Part of a small language model's weights.
Size: 13 layers, 5 heads of 64, 18.6M parameters.
Architecture: RMSNorm before each block, rotary positions, no biases in attention or MLP, tied embeddings.
Training: 780M tokens, 5954 steps.
MLP neurons of a small language model. Each row is named by its layer, matrix (up: input weights; down: output weights) and neuron, and shows model dimensions 0-127. Each number is 500 + 40 x the weight over its row's rms, rounded and kept within 0 to 999. Numbers have three digits each.
After each neuron's rows, "fires on" lists the tokens most often at its 100 highest values on Wikipedia text that the model never trained on; "fires before" lists the tokens most often just after its 100 highest values on Wikipedia text that the model never trained on.

L7.up561:494438528509548459507370485492526455522469448468474521464446469484490534376450512498480460460461469526501515445458481544521479537519457433566465453492477499443481488530534612562403500493545523454483528377506499584422488525479536532518562495559471521569552460536530498530483512466447480621425512490519498500528429469532469524464499521458469534519446519489452538548509586471516523450528
L7.down561:471527477445515535498535527551487493483516526528532459589562542476554465549519471460586514455482533491489439583520584449489478402469510424418518483481487480589489517501462494463525479465467537537471443533441500526519514444509510459502488506506506522529502534475525478490477459564516476480561448568435516489573507509495507463588502451543463490485457506500477431521480472487529507511451
fires on: " ", " |", ".", "ru", "y", ","
fires before: "1", "2", " ", " \"", "]"

L2.up421:484438415478426581472525488457569526531439540544522492566539539564487539492492394545569544533491491484528485503541540496553506490498448497474470496497552544459472537460535499423498450487537507495530459451428527599512462540541463500435541534530536534545472520553575496491480428533441527528566538510527462497554454479458521502445394419455525441427497495454453494500566440536538523518570
L2.down421:514494515509439480540470495467507490495508508471465488491534469509506516492443530525480503424475545513462537521514476438449482454511478474500546611447493503488551520499518529507526525454493428528484482503539482518484484446468534487556399493439443477547588454516547573481458487412546519508490507455519532532484489490459479611519444524489517515554514540522497404538417533509441542483492
fires on: " ", ","
fires before: "1", "2", " "

L9.up634:477489551474512465451494534457514472548460531423524454501535471475502519515529465531434509465464504504520447486484478492510442494522482494552457417529503520519485513514487532502491443492465506452548547510492565505410519482462461554546401565476404488579510492491408518455563420513500465460468457472471526568528473588514480525520525498537472528428427445542497554500468483465447485455545
L9.down634:488589512497544526561468416433492511475537527560550532472501545544503490538516415447461520554527518469566527504426483479495513523530489461506465437500475592477513469500490507534487403521482533502474558490481477539502490510509510528525490503469507505484489437497556508502445490507532554574565531456543533552553455467510497516466552490507450562472612550516504472528472448523496485539466
fires on: " |", "op", "|"
fires before: " ", " \"", " —", " +"

L7.up255:476495505488506443498457470473454486561473589461519534504538538473536553502510528445486480456493515574568521454551462519526515542469514529501523422456420493503515469449472588433452503516434458553486536513447504487478492482455535542491492490457464507490500546444503491515506463498503583502451538426502388485411518544494393465521494518429504506503502566506515547531470592556433514589477
L7.down255:499526494483462556535503528474516459547500477520547490489497510520531463436499485459537484470508491462534476542501500583524446464511513556543523480568534525485505563523485507472428416459460567502481508495457491537427505441467556487485502516406473471494545498558501503537510491442557473550493514466502508453499437489391544473513536486494535521491544522527529470449533451509447462503504
fires on: "|", " |"
fires before: " "

L2.up531:500477465472472489512466448494547518487431483478526490538482601536526431502490512510503491488584543496537414544570429521481485542473497501486505512507505537465469541457507516425471459543497452492547483489479468448475496450453548536407550515489486569514453474487491498531400490489454497547492527471464534541496486442542446463534504505471458406490448513498484525458449438480531488481491
L2.down531:437527504532465500480480563493389510491542514489540486491501464466508557608578487512538432526447465482484497528479549531502535478502482504505475535514529484527464488526532515557503574555527489498432521513568575490481547510574487473512445497509522418492510524514546498523527432453520573533492541522460450477457590510462488552467512462533498440587486494416449500482510540504491495549425
fires on: " |", ".", " "
fires before: " ", "0", "9", "7", "8", "1"

L2.up56:525521486505506453501457582460482509530489452433446514570515518419531429508533483565422561565418434531535490481581496512513501509524460496493542513443552441501501503489465511580498550556495516550536519500512485491445503521482469520421491459521422467533573518458457476481451470502501526470465472515485567491497490422553546533451451574499452478457434471519487586567528488477527499471467
L2.down56:434537501494417524486528490514540433452494489512512488534483449544493517529481442490520479547570519578476529451449487450465501480481497518603470479591476505479481572494573473493515558396476397498479519536505502477567598497520546482515518441540545462516446497534444564484517432442452491538523570502508467499523497561545478509534539447487545471382530538469501504501567558478546490494503
fires on: " |", " "
fires before: " ", " +", "\n"

L9.up165:540524517521428524493500520564460511461555506459453596469469505527583530456492488520517542495442484479496481549475543522518436504457485514553482513442446465508534494539525498496508463505432589382511519466567485509477510473470513544507490521475455522547468458451578501536512482503472484526486444474537486531499446469457503519482577452461465522502487573443488456622487561545472600476516
L9.down165:478543532561443438537498472534415459554502454537496485548449496472469484562484489512456470494489396435537494497534504495512464525498467451507570544504566495523559510503462483460557468566467686528488511579466539486568517482537437498495559488542511497550490480509525493522545459567526477505449462486442546510479418578512544474538446562475559436497541466515489474463488578425466446469469
fires on: "1", ".", "|"
fires before: "9"

L9.up214:505478458476571522493541537495534479510495466522452440430489582578454503499419554455481496486506476511475438539552433484470532461495534457554474468467474480530535433581522529531517464503512459470462550492501448528448472477429489557436485557518488466510517535426527525589526534430502551553459476489457523586498441481464491441452530537511510502430451460498476463505516540484487533479540
L9.down214:457550526475528498550429426523438548431462464502579509458470526517495491470497508519522478466494543447564539502462564451533472475475474528451495464510488588509538532460428451518556541515455548567539493553507511467468468488501515503448483476468473502577514537535508511438428434492483480415445582521476558434534512494548565544503446572506545501609514447519567500512536484495514529470489
fires on: "1", " ", "-", " that"
fires before: "9", "2"